Weights of a small transformer language model: capped logits, a variant of Adam for these matrices.
MLP neurons of a small language model. Each row is named by its layer, matrix (down: output weights) and neuron, and shows model dimensions 128-255. Each number is 500 + 25 x the weight over its row's rms, rounded and kept within 0 to 999. Numbers have three digits each.
A block is one neuron, or neurons of one layer that tend to fire together. After each block is what it responds to, as a language model described it from the Wikipedia text at the highest values.

L3.down373:504521464519510469472474521476550537493484543509498489531505488480497495516476508451496504507537482497549521497494517506503486465507551502491495478468493487517525512507530500508475482492488514521544526502539526472509497496501490474505522477486465513470528495493519491505508512499543490532504484530479462518504496536451460555540439504500543518490467478522522481482530502496522464456536
L3.down903:451500522484521485515495468472527539525517539488498472507471449524519502551559520524473520506546491499476540473497489527501488454540563503502488483507533479493519512478556510513478520479495491516448500510506487516540512499488487530464507496500471526445524498525527502483483512535496476488488509504439443527497490498496533546489507530483505507484512504498513499475525497471578514423478
L3.down1050:454528477505488557482523489488491504506540532501470495469489506438459501505486526516511468530503489486473489512517468530518469526517500552453533483493455455511510479505513502450498503497481518524521495505467458509440516532517495457523473524536493500529487519479546534499489539473484477511496502491465469503517479508466485509537534527447503473518521464517501470514496483501479519454517
L3.down1468:511508524487520547540480427513504495509471488468519521459511529510500487530510472540501521521512502519474449501452516482517502498532507509491511503491515525502524547513552517500482506504535512509496521495534488483528499510546515475537521526470463549501487448537507492489483464531481505543506501460459520485487465470555457514524500504471496509448497518488513502534497486500502461526457
Modal or auxiliary verbs (can, could, would, should, may) right after a subject noun phrase, before the main verb, as in "the network could use".

L5.down650:517478499485499461481516504476480474517512491511487508473503472527487523519496519534508462506501477508508491517501486553497518542469519499516508506434511519467445485506503512487491503512495489531486501514535426501540524517506490534504446486484525535497538535480492491510509523480514456503443493496551531502464537474473502490483526523526488532515515478509503497483505471545499463552495
Tokens starting column headers in wiki table header rows, like Source, Pos, Party, Time, and the | pipes between them; rarely, mid-word tokens in prose.

L2.down998:514467506520516499495504516537489479474528507485519485522488509556528543500484472510500487487524507519505490501491443506490539552492502508523544501503494494491520497492488495517486507528450496458469518497482488488533496468552495516484511535514563450498495465509513471515515445477449481499540462488532496455486483519497499515493521487526511492510505554496469475512512474490529531483509
L2.down1179:494566502501468507533480497462482547485465509477515479483494449496471516507506475537494492527516509474499494487462525561493518497477504465540478525493528491465503466515509486472521482516515503522495535505467507511480546553527519506540508502468496516531463502505514501473508524480509511502497516510515510467509487515512468520469540520498542503486510544496503503505472528509523492536463
L2.down1259:539522501513478537509500505513529530485494485499520501448482472529505491528511535486489502479505506465504520560474509543509517483462481517521523513529500442517488459499456506474502495498480492525482569526492504509477491551519495497538554530468538522500445526496495523477472487504515477497495523497500533444461483519486486511485464483536536508470493483512481525500542501489521505499498
L2.down1391:526461500506504504500516441506461480470522504504486497492514487547475484463472506505504494491518549493504570451506484500460520498513508525523531489512481530507515533495540457494500478509496519534538497466561477501490435463510506493477478521494552503488487508482486486499528475481494523495531511527499462486490473507524511475508501533497465494503463539475493507486542476465503504534484
Periods (sometimes with word endings like s., ed.) and question marks ending long sentences, occasionally a mid-sentence "(" or "and" after a clause, such as "waterways.", "millet.", "happy?".

L5.down167:504509529490458515470470479538506517500487505499490496547484434496462515513484502483516461470505514440483521507515494507490526485507515539464507539499493513471468485511369501462530506504502482505553570518515520504498537484530469521517498510518547508497476517496500512496494497492536480466522480487505519505486511513503517511483495492531468512503520530505480535534531484499499496499557
Sentence-final periods, often fused with the preceding word piece (e.g. ")." "ies." "8."), before a new sentence or line; also "as" and "by:" in cast and credit lists.

L3.down217:516520543447517468466553510512488515499486530506515479508509534530495503494516477499508491492448518500497480490488562476499455517479566498501447487510532520502489520546505509484515496472507457548512486483497497480499517497515504496478462493495481506545503478479492489516499526497533529519539466454492455537523474509509523477511487473497508470529512497489482513470494501506464550496494
L3.down852:504545460503517523485503465494484527522447508516510490514477488497466426478510428490461512485473523457498529490478474503481493503528524462502494517498526511500521508543523524503508522489509492483496546581479482520532530511518547515482498477495498494522503538546495461515472480524528488544518489496509502525466525507462517474515518541484531475519519488531483507492502490518487491510505
L3.down886:524489508505530518500418482511452497508501517494518509527522499494490482531541548485459507479497467499509519525480481502499539530470491540491514559494469546485496493542505468517495472493484522525509514472492498503489443517475531498486479471534499533504455528510518507470487531500568482471541485480493485489507480506491510478496511504546515493509567552488469538479493512482439526516476
L3.down1184:513521485521524508528505519506506513546531495491487493505472493488492497506542525528505445518509473512485540458521493526498518523497492515453510513510503518477518501529499462491521489479504483487515514485446456471506454513488493493501499517497503498481500525523554490497508531484524538523495526463531521489469498535459522491486514573463501497531515500475449493490548531520489519559512
Single-letter or short word-piece tokens inside transliterated or non-English proper names, often in tables, e.g. Zaporizhz-h-ia, Lyz-h-yn, Ishizuk-a.

L2.down73:479543503479472503487502521510486506504504513520481473515530488480538502502468477495472541537499483494510535530465530525465525499460482531482505488488501466535525506463553527554499513453543519507496528548531490553474487507481482464466521498478475518555477485512502515521491487511502507530468488512518515536491510482504478516486528513533472541504465489526541464526485498506490493497494
L2.down97:491503498510492521519519488496479486489466518476511485503489500473429556490475518495501497500499517495535493489468552519497487553497527503501535481525476504474488467469455530491520480495484486476516520475482491498473484486517481515479505523512492504472499480503456521496505490485509461475503488506523480499445465545489538522507465487514482492481544498460511521485515480502478501513553
L2.down199:498520541489490501478489553561496514500468502520508472473544505509494520510498531521480489483497525518497533473522506488513468530500519463530512500478499509488454485509522509489522492543500517493465542482496527450507532516552487494519519541508487507563498540521500518523479475451460537511496537480456502502484475469475505517582467448492498500505514492501520490510503484451492498516494
L2.down505:521501443525470521484490474520532498519505547471508470482501490468501475509503558505490496504497478443471466493505506445494501541564472496502517482534494570494493489451453462531502499499485497480534513502500493459487487545504496497510494518513485511444496488512496522500482506497553489504488464494490566479466513458525522506525506539506527524502524525477531468456501499480484482554447
First word of a new paragraph, sentence, table cell or section heading, mostly "The" right after a line break, also This, Total, headings.

L5.down812:483481500483452488504494465510501538534495513524473539495485522509479532525562522527509483496495523479515501461483446492501474496492543533488505502482487501473467463481521487539478506549510483507520519520483484475496487520483496466483516495516453525527487466535496497486501508518443481508482500483488494524469543526498488480485489521447460526496499487485497481454465504537504548441478
Final token completing a noun, often a suffix like -ment, -ation, -s, or whole nouns like information, version, station, usually before of/and/in.

L2.down627:504532491510452471515471520527513472526480508511515535500498495507511502497467518516510488495476539509545468484511472481485513478502533496497514504520559469461449526463503499469548507480478495492482523535463529495510507529449493529461476444472487538537471505473501473507482480551488455487500458475457543566501509538474506468464465490518468529507496514472484512452495490525464543486543
L2.down992:485533508503480502526487553483510468482469511546469475543513520503503520515512504483513486510517549526486501500497468526547503489494515464463518500456530506494510530503501514528507516495487519449529544497490519467486499519493517489504482524488506514482449486491486482510501511537481447515470509527521542528521530516492477491477480530558507510488438466454504472537504496503470476508514
L2.down1092:523502530528470479473518516524458509538501499474528476494534488488487494525523500503490506476523494470464491494485477467526511532464478448479490508473498489459479536486527510471466600469465505528503526521462525497479556519506452502452507482502481491505492485527501452508511464481539492534528515493504538507530494498454480510485505479515447518480569497493518514514479508523473480469539
L2.down1292:464521505506511514513499519520527506510538503482492510496482507496479494549520532539500517492504513478495519474500456487481537535493471513511470524494522516540510503512536534500527512511484470474505551526467494501529523529500518424536523529492546485492494474528494501490537521509483478490516489495485525520517513528515509521504454526540503542492531543522494495503484532462498506479468
Function words, punctuation or word-piece continuations right after an acronym, code or technical noun phrase, such as "KEGG:", "OSTF-1 could", "WSA has", "Th|ail|and".

L3.down218:505503502519492529505511517506540494532503499528487533501515482468486508463496485508504522504519523538488500452501520545516497496511539503472515501519461516541539528484472487524512500480505476504481505492501517490524509476432512516485548493506511479525495486532561512505491441423493477523511504510480474465506526453454475518524495519488498523515516501511509512517513479493498471558548
L3.down999:485551489524516492534529510488491477506479485508496551482444472476479570505491522478527470504508523470509470454485505510505515488542496509503445513515522541517509485512507536495484497532503470502478430514489493495577474482499473522487523483498493517523497488479487499464506454472471489529511503498517499514445522470492521525514490480500496530494496507556494544534516474498518482500514
L3.down1016:524524493490519472479514518515527510537491474466457500507489512529467485516468501488545500454478479515494518482533491507517494440475507525491459516519485533563511511483519515527530504500519493511528481512545537500527544477517511516513501504479533498514475462505506507460507491461460457521471509501554543488464523499490479507486445501500476549458543461466487530500518521538456543468502
L3.down1495:522499486508507511546470426472524500506543450495510499478494515513506536487458511485496481463489473511497552464520495505512511480489485524497488497522470510505525459541545423482498469560493480493522508494519505508542475450497488536516511465486514520519458466519487469486521488491516466503512497495519515489496474487487499508504473512496509471496475510473462504481531535523488527507510
The second newline of a blank line closing a list, table or paragraph, usually before a heading like == Honours == or a new paragraph.

L2.down137:488528500530477537504439524493498476495517475465486549492481470457498550516515454545514483550491503479529465490484471543528506487516513498525507510521536521543500479490513487505523499510473496496496477532464501520530454522463519495487505528476490472481507496565492515474530501522509526502509508501531508459472499506491523542511477503517521493468519492525474531463461507504484535482521
L2.down412:525460453511503508522464464484495470511512515489534487483519504468519526496497459511474508480461476505495480487492536459515489544515525504438504484493533440508560519482490514486536482481519505525515539483535502520497481459527517466483523458497489496536468465505513540504495482469485488492517506518509490465481510482528479487491494496475476504494518493442485491484498558430505451523546
L2.down776:511496486486490552534470485504523513520513498481500506481482458521477508521493457518487474503531530501485521477508527499579483500499501475490544492518476497524524490514512460493494511506458486525519520508474509471481533541504486473510504518502470514499502505503518480522483470514487525518533457481473513495506471497543540483501519472491471511456517496458482478526500478510464512496458
L2.down908:542460492527505499510521469480497497507513500511494492496533506514508520531498478600520508500488480503483505478519497522530438507489511482443515548487503501483480518508518491515530453524510556510511515504481475479506474475503513521512541492497489525498533561493492510494465506485485549488491473501536444477478452493505469533509524510536496478517548473481500500509461487503540491473544
Final pieces of nouns, often abstract, usually after "the" and before "of", like reje-ction, found-ation, instr-ument, plus whole nouns such as fire, work, role.

L2.down207:503530450498488531506498512467519482498496502540476526473512493506492502499504492511482542507459503536477494502543475543482539441520479564479540477496471534476483486538563502453486496540495527486508505479490503519546505529500528466501479484500461529538456454477486489502536518482507481516467540524448510490509481493476505555509503531484442454548448514557517498491476487470481512494490
L2.down1000:530470508487477515480521521513486525492479476525509489471478473514458505500504554465509489539544496495498457528481496492482486478543490523494468479510512490533493493496553489484547451540514484501501502518472468486506467522476514483514496514513515487498488518498520477507502505492512504498521545509521527516501469507531511527524537503504549507508503518481473528531509503510479512502523
L2.down1044:413482478492495513455488517471475495523520491507492512460508498512490514482473483479524491477532502511503433514531437470546521493479500497494545505538533487497479511514556498495511506450479485492466510460508505497502530550512513502486475523528520546524475468566518484485477519513524487488500512511518531490539507499530492465462475523485511493508471516475481489531515477523467468533548
L2.down1138:531503451490483520491527504477528495470481516476499507514535507518504496525459489542433527523530468470504474483422477490492545508520526499455475500474504552490469523506537494525518528459487499512502520493532503478499498468520497504495479486509509473480490452531476538498535507488505530507544519506509519483530503511512500497481560540488497511518506510498527523491508473506500428486507
Auxiliary and linking verbs like was, became, had been right after a person's pronoun in biographies, e.g. "In 1965, he was awarded".

L3.down365:515507466480481485442503507524471530495512522492526518523499450466496477489515503513536495481522491522514517501491481523527516485517528499526484501502523550498476539497529515526535541500516521481505482542455476491481537495532503497478496473504467487521529460516516486474504493494501443480474501477563499505489507530531501502472465477522468529498512495509497536477525489522445508524489
L3.down612:518488540512492507475510477480519543475484507460476495492544475512527487510481486470543519491525475519523526500515464505518476522464507452546479529503471495490514496489527499508501489519477527531557475505501511471497466468531509482491505477511432506553504482501458502491476524492528452481528460504492502516449488489519565495500525503510504490474502499483486498510512488564469483465491
L3.down819:510496476492525498485500509507508501513474500493539477531510457489478482454486457498490502481555498482474501465464493525477500496492511510504527510523505499495497480493523537497518515472526479453497541458405485490489527500532519505529533489490477474437492554495518468481499470523481488501529511544568495496507462516470500538486465520472540514510534504540437504511531436513535497465500
L3.down1404:517504514469519475495489484493527522455541534566532492517477506499499474475537502466526503485498507488574533484451533452536532517496484475508533514484480511520502475522480496533487470482500493462514504493503499500491477482507514522494494456464499501495511501524466496507509447494502470518537539499510507487464531517506561512495510480477492497452522549524472497523525457509490506469514
First column-header words in wiki-style pipe tables, right after the opening pipe, such as Party, Title, Team, Year; weaker on odd word fragments in prose.

L5.down97:482549481503477507460507537520512517495510518509501512528483530536487504539456504525499543549503481528509511498461519471501495483505525519508554493475474457540490479506491473516521501518488488500487509523496467485510441532522527458483544513491492507485525483534447482502471511517469477489496488516486490488479543529487476506477497514473460488442487476495494469477490495491507482506487
First sub-word pieces of split words, such as res(ilience), im(age), trans(ition), He(alth), plus standalone he/He and was.

L3.down354:499493497489505473516488485518477511459504464545489513537521458523529516525573493500505530561541486520493496451520528479489490477511499486463479524481502529487505482478480508533554479554472504496498484515551521468541508514527507508494480465515494494452491499477505495499486475468495534508505483493518565508501537527480510525504499522491473505547469506530494524504480470488513500510492
L3.down516:492468481490514533458515494539482543460525511498509499474532478510510515459523553523531474460499481534484459518515460522501559443463519465507493514509510473490507528503484506552494498473486453511494490524541495508491507500519487571494537466517507504512468477456481509504489475528465477505471503533478525486478535544488484494471491475506484505484492507509495479490513468472482476454510
L3.down542:510513514498536521505481560494512517492508430452529480536481518504464512500534492486473552490495511508553491523481473509501529493525518520487503504556501475493530537466511507463515502499501460486541502486509450479485476521511526491492475530460468442508522478503477468492465492477455490486505510502514525488503534533483495458500532522521485478504534519531471502531479486480537521479530
L3.down1032:518526520495500480464511487472484528510517514522538515502472497507477504502479546526488512499547464479494498491540541499504510515489470477462492530464518519467512482510510497493483506496486507500532503463485509535510479494529483534481514469568515516467503505470479521484479473463422534502482494527487535500514496514497457522562489487556477530544513507511537471532558431492512489510499
Nouns naming the kind of work or event being described, usually right after "the" or "an", like film, album, show, Battle; also scattered word pieces and table cells.

L3.down346:479465546493467537516503504467502531514516490500462490506499509443504482526535470518485543479498482500505518492538500546454491503503490529514498536519517510442481507512521495497501468479496490488500475555474503516497480510490497491499505496515504524428462504495463462472548518489487496513463516502515525506511527521564518469483494534468504467538462510503493533487494541471513494509447
L3.down350:521489506497502515497538522507502532540494506530466523518532482520512480499510461558429532496507480467508492530460485512548504488485505502529511505521498479479529501479506509481514506471506510539482456500488500473522503517507532530487471490489467485486494513507452460508489476437505514502475521481511508510495462476503525474511467469517528559517513449485540473489455503449518486520474
L3.down600:488494514533484529449555517493497492544491500504509513506467508490534463533496484510468491542512514479477511495482517476505499534530522493531537462505514490486454483513527509438490502494438499477544528473503496493485506522478522480495467533485465542452512484479498492501464501511511551500506482491530497522504524511498497464524502505474539516521491521459526479490492513470495464492436
L3.down708:514506508487431510496491498497528533544514520476503533502507512525506495545488472514501502541538505473495482519532486491494484488541509501548491497488498515460501549475489463481524470476502496517500464516446501510497517531515517493561510525509492497498501495488570478470537510482506514490472515496478499523511498501517523516503465468503514491494522477486495509487448522461523492494492
The first token after a sentence's subject, usually a person's name, such as was, were, is, be, and, or a verb-stem piece like critic- and vis-.

L3.down285:491521484493480536532486514470499483516477558524481493535538497538509466557484446471491477535540477516540509465504452475506504527493480515504461465534503464463532512496549457507455513489483513509512474524499464532523504515496514462501481474482493453470521469491514508497538495499442514502522495483517460503510514502455527489521580505479458511497492559546508488502482483492499498527511
L3.down395:487458486505502508494491529499515491514511539486483492512505494501503506551510462550493521511498492500533463508500474508494495490492518503477465479498536456489509502484472524512507525532530465496430464529530493516502523476502494534511437487544496532506534479482543553466461451472442528500474506497510520512516515502550532431502504565475481491532512479483506464492480500520484498441517
L3.down724:503512497513510495465469544454503496503453544456495484493493525499506467506515528483495467514554492504510552509512494529479523488477478463494471495515428479480504516479494502535534526488545514501506512535497482494492513541525514466500488495491447502527484492520514473491476497489510504503485514494546458537521487502494536505516526491534502522480524526513506492477517493491522468550518
L3.down835:459509495505465546437499495499516487455546490495516458539512468496551479489501518464491505504481477488520478479511503483485509503518503543511518505481475475502488481510551532495491471469544529463491418505462503513493497512483482532475527512496490472526537457478510496502536482483479497494501499473540507492542487539468505505518499470507473498572485449470501489483507473481472504519504
First word of a new sentence or paragraph, mostly a preposition or connective opening an adverbial phrase, such as In, At, As, During.

L2.down292:484462508522510495533516511476514522525449524483508530511470508488514506480541536533464459504521510486483456501490486522489480511514524530479479490488519489512484477502515506505514519473501474507484451480475492502505487521537489474498519463522470488505516486487526485499526477531440494503529464494543470515529492530499483466553509515505494499520487483460499480486487514514488505479521
L2.down656:461480462532554501537515462516504506501497508509487509466484502471464486481540512487535450471532515548487491492512474502480486486490473506487505500522467481553488476495547463447534479472544516527492486484483541498508517509476531492508532465503482507500474529562477517492454509470545524509520523519445469506514523517511492465510489522446493505472509543501507486543506501493535468497484
L2.down692:493456473490509506503540451457467476505501483502553486523529485552514513499515476507476488519475505524493477503490498518517464506504499537521496486554493474501494470492496481513540481524504463488507450479492483531497470452509505520502451466490477524493533512540515512480455523489500511490466506546509492509544525487495526470498511500502529477480518489449506499509515495499503475540495
L2.down1489:478500542521519490539508490495507455445478470481525525513506494489496438475509532494523529501490487491474510524536516464501509508542515481516527555512483514508517522480563504497586492520516479469491496496456502488451488487495483469506497492518488498526505511517508491491460505446494461500500516450479480492529491484511538489506469473475469548478484480489460476505484528499468474504515
Mid-word pieces inside non-English proper names of people and places, often an h-digraph or syllable: Bh in Bhopal, the h in Akhundov, ash in Kobayashi.

L2.down89:502505540463534460502459498537519534514496518474471483522543495506521535547477505477516538473480496480469501503515501466518484523486471511531504513481558457482520514470528511505495483494517488489538487512515516501515499460544472481506498516494529499525469475436465487519518524496463562517491487520493497471491515477478514484480518547521471485496475526482493535537492514476448478512498
L2.down625:467486492505510491492498497517480500506538547489509509491461504449442485427494559499481481507508465465499460493487535459498491481512476493554511497488475528484465531541510536502539511450522499483477492494490524510485480499499509531517526476491479527462489493473480489516510523555513440525534496485496530485502448535530517519470490498508501494497541515518485525518520516488532546529497
L2.down851:507503467511501523491504491524504482560457482518507539532467505493524510510468484507492503515500466540490528507511513523561492515522488515512504537499485503525519473506516475471529483482471499463504496537485494491530503477563542467478475536483497474475500527464524496484502496498473550512527445483477501527544500483499506521523463508511484516527491512437512486529514471491460558492542
L2.down888:495499473477522518516463517496528508511512536531485556487511487481478491474482523481536488463454489524480473532514519499467522506488552561502494494472501515490467519536488490484498484480506482478516518518518498492513497498520511497513541482513552506455505528482474480513552516513493518502464506522468516517423507510509466493484516505495521548548516508467500492519528492495541491479484
Tokens just before or after a number: equals signs in formulas, unit words after measurements like cm long or 4 seconds, of before a value, ordinals like 368th, third.

L2.down411:487479514498504483488555518498485474495491528484476506491479467528525475474501529515493517488472533478482496530552488501491497496497510470491499509480532507512500494455382482531552509505481462512503546502522555505524508509537476498501533475501514472507508468496544486486542510508469486477532484522470498499481451499515496479493496490498535494498504521501532481486487509493511510518496
L2.down644:531543487466520485497499459499488470485500523481511471498532460506493538518507499502520533511508531489523506510547537493523505474454480511523500511506508467439523533525477501479531507486498502578523511475532485527466477514546483482514494470511480460519515472473458478485535487522499492496488537516481543525482445488491549508501529464523547486515500511475463500502498507510523487481475
L2.down707:478455480479522537520536495437472485517508520512508463526472520467508476535489498509498507459568472488485437518518521514457516504473549543521445511522502500495511499482510480515503504490497479544533541483512507473451484528495480512511535523442519507496502513485530483470509505505487473498499493532514545475508478506490517503491558463486512531504494506459494488511474503485498478526540
L2.down1301:514487476507506491517552476514514512512482515490511546492544503572487482534511511480508529541459506502492433503473506509460514514509492522501525503512545531490492501474513527521551444497488477511527489481532497522501493479516480496486542497502522496531523492497508482496532450483457470452495499531536473502457484500505496495494506476488505518488506493463497504487536526513462476492450
A lone first-letter token of a word split into pieces, usually T or t, often right after an opening parenthesis: (T·HA), (T·ed King), T·aking.

L5.down1515:525486504510533518552495504479511509527502474531489477507509463492480485525457497508510505490494502484527502494488507501503507527546515509474492496489554469452450508494530524478523506474501538447503438523489456496517499472503517530492523493535465511508518491493502547482527507524469438497480504521465513509532502468537529504496484517511526509524465553522557454492522494451470531501484
The first token of a new sentence, heading, or table cell, mostly subject words like The, He, It, She, plus word-start pieces like Att, Re(cept).

L2.down214:524488473520521499457466479481503489503507483504539533519456459517516488473472519510485518543531490495491510529491484534479501534519477478531504551492492486493522481515555516563518495491540504505507499485494486480449495509461494477496526507488454497504544543507539496504496464492486480500484481511544469520457450523535519575476516521533517488501466506503508465507475489502490481521521
L2.down869:484524530495517486474501504466491488477485471492497485457483479485439490541487452483499462486513506488512465449508488453471497515518503462517487473486500496508552493534466504519481486532530484502537513499508520447508433538489547473493501495486525521518501482475491516481539495475484500512511475454573526506499511552527511502488509535493489494545527505510526564532497525528475535479510
L2.down1160:484522470479477520472461520515519508504484460491490486513491505505452493451511528509500499468508487551501517458478467521516470514462493508495495477483418505498529488480579510567544516509528521508521531478501463485503468479458523527544480494481515515521479469521473528496501484528533503500496500504522500496502529505509504474481527485524484481507494504490535556496490548508458520500454
L2.down1311:449581555499488493478524489493471502521507494487505508515496496527486487523471472501524458494502527497517466472499491505478507524507482538507496516491512500510513492530442466507510459535521476501513432476498486490525501511493508519505507525524509510513497490498464518487471458480503515500531465513524526488542489500510517512526536492518457466538460521511517535513483562469442574482538
Opening words of wiki table cells, chiefly the "Team" column header after "|" in sports standings, plus "Title" and "Pos" headers and word-start fragments like "De" and "ren".

L3.down410:499506499481508572552494485533493569501513528509508523520498506504533512483485499504523491458527530429507506476492528501511515509482508513461525515509529506521428509493466500438516498505465504538497521538490483488490541526517492520496493482532494516540497483517478487531450470458495523504503502500455487469496512491487478504497437492483496492506539501456494509519483531483500501519523
L3.down572:499490488536480514522455454556516495493480505549536520496497444564454535504480517492513493472528491462504518493471522562510513471514509515458542511519511501496497461529481494488546477491513484528492516505490498499438498516490511505517496473473527549510490537502508515502529498481489493505530479504465518492478475483493491457467509540529489520535504492535466491468532468479502507525556
L3.down971:526496524510502552531473533502501468527481484536527504511489491499512498473495471497490515506496509502501505473519514548514497493510482508495537500519443504499494513496467497485518539509543501507476424545501493494524548520478525495459479457445524497509508499533540470498539543512480470502514515525514486493515483470458495485490493533470509510488535534512510492472506512550454476559557
L3.down1513:518496483496496484495484494546509500480442468495467497511471459546520479504476508506521475442482496407501515509487498519505548530502482504489493506550469449500510508477537504488512491516491533533535500503512529452480458518542494486504500483442526555497498522475501519493454485529520506473495469522506518490531483480531482467462470528504502507503515504522511535483534501504503487523523
Fires at ends of sentences or list items: final periods (Newport., war.), line breaks after a period, and table cell separators | after semicolons.

L5.down170:473495473482506482480483515462513525493488503485497463515506503526469496497504510546498523505491540533503460485448481496524565510498487505517499465493469551517512509513495494480485512548500490566505493483484514485457489505505486489553473515493496509503491499438495466515483506499476431496524504482504517497496578499495539497489534493506495456471474511501503458485504510510486489489481
Word-opening fragments, mostly capital T, that begin a word split into several pieces, often foreign names or places: T in Tunisian, Tonga, Tel Aviv, Ting.

L2.down715:527520502519457558506556490491516483511533508530508504478480523508499516545471511506495483512473532534499507495462506493490498452538493499512527490525524521521497467491476531514542554550502468503516532539533528511537523472481516503521478506512493489491520503519516475527535515481492495488475489498531475473482541565489460512493520524507500496456536544533509480503490477481487471524489
L2.down1143:492494526473523480462504564493478491480528487477503501503490506425505520491492481465500537534519496508496527541460462527482481485483508525495472524502541521492500490521522482502514514492493481485529472535514471503432503432466468535484522517458456511491501507487510494523471472487517491509506530520477486481495499524490487528505479482501493486500495510514466498485480550478533495465527
L2.down1354:515514493474521478500508508529486524495455483495500520507494464490524531506477494467498507494480535497468457524479489469506532514468498472491472477574550464478515479483537533544501517536522558483475495446525473484494492545494508507475557522482496521514470457455492533480455498504497504507517475507498483507505510541505500454475526458454456507483505479508531528524464525470502510473508
L2.down1517:503532506554511500504519527519508494499477461514520475496461547493504534497480489499483469487504535496487543486468488487514502516490495466493472508518523511495468497457437446495491500482508490504502491469507460474546477490499502512493529499470478479521493509496522498519515490467503518492512490500541487534506493485478497487501487474489524483472496502488493535516501551500514524542520
The second newline of a blank line between paragraphs or after a section heading, and sometimes the new paragraph's first word (The, Her, In).

L3.down554:494466477526522521457522491518520539500505526484540500496511514495475493493500499531484514480439521493486463484532508511474491529543496466535459492542506443515485484493486468548476491530499477500572524475509534551534494489525509441537449470504491496483478476533476519508489496513515515527473468523439484476517488479510484492558479531487474525533491487463532513504525472506478507502500
L3.down633:508483480502508489459535497478531531486458525520553483516530516489468494508496495464519491523512491511512505529549511530513526532496519503528477544482507501506513524492538472481470513506540526499505527523512521519520477521502521486538501541519491510459466514459464492492543501487507516518495488501482488461494503485472469515502505488469507471474486505472543502546494541482488502491494
L3.down721:486500500520503497509577506490465476488518527528526465550490554519533510486494489491530502479444503506488478533500508509525513514535464493492472493503532506476480515528384505514494493526511482479511549483493528511492513506506506494524512510512589515458521507477470499494466486506506482503534504500473498482484501518505510512508490531511498505502508499478495487512483512484490527480469
L3.down798:491499457486478504500507537502499439531512530471454504508493502464454454500520492565502483491510507513521484522477494505535516501481491515514527481513505516477505500522508486510456520530510481487530480538509458503486489488502522505506502553518508508461476506496534509474448545497473458458486509472473470525504487482444508448483510506501503539488489509488482470517470474503471465528489
Single-letter word-start tokens, mostly F or W (sometimes T), split off from the rest of a word, e.g. F-unding, w-ide, W-oman's, F-riendly.

L3.down187:523515460481498503472523508500502538535498489500531470504527514529518472529518501459476525449557484433502524530478492500460536462445480494503474525476502466465487510503517471553534485460494537558492519478523491469463516501502482545501465502487507527472461453514495518497503476515528509495493508508497529509489517518536507513514497543494482470476489462433503491464455523511530541470495
L3.down673:524557496507500514491511484503523524523498477490488519479504531485520500521479458506550530515517501498493499479453526480479481541483517440513465530514509538471499491458504507526536493466479505504499514539471508519493489515480508477485508505509512473480486535513488516501480510466532514540528495497482508518461474525502518482524497521467513525509519500506544499517553500469471480479444
L3.down796:479468494505474526509505464499487524489477487457495485504525459480473503504509479446511494501510497458481493465494494536524507499487495475451444512500508495481454492531421519497519526509502459494516466482462495470489522498515504528512551473546513513450496503471506495510557492473496476499545517506481458466460482536482451497472517492530516526501498533534473521538473487527474514542513
L3.down848:473527504498440514488511504500528538484508521510526522506482497460533466517451504507523513505490477499477520503487504492537536519510487499521442485469538521490459499504487501474508493474473533466481488490502469498503489489495546510503524526516483497489491469520479467503499497500510456480491490512460493492504492479480486492482487513526493457486528471516475504485468521497528495484470
Ordinal and sequence words, mostly first, also second, final, last, 1st, 3rd, after the or a possessive, as in first round.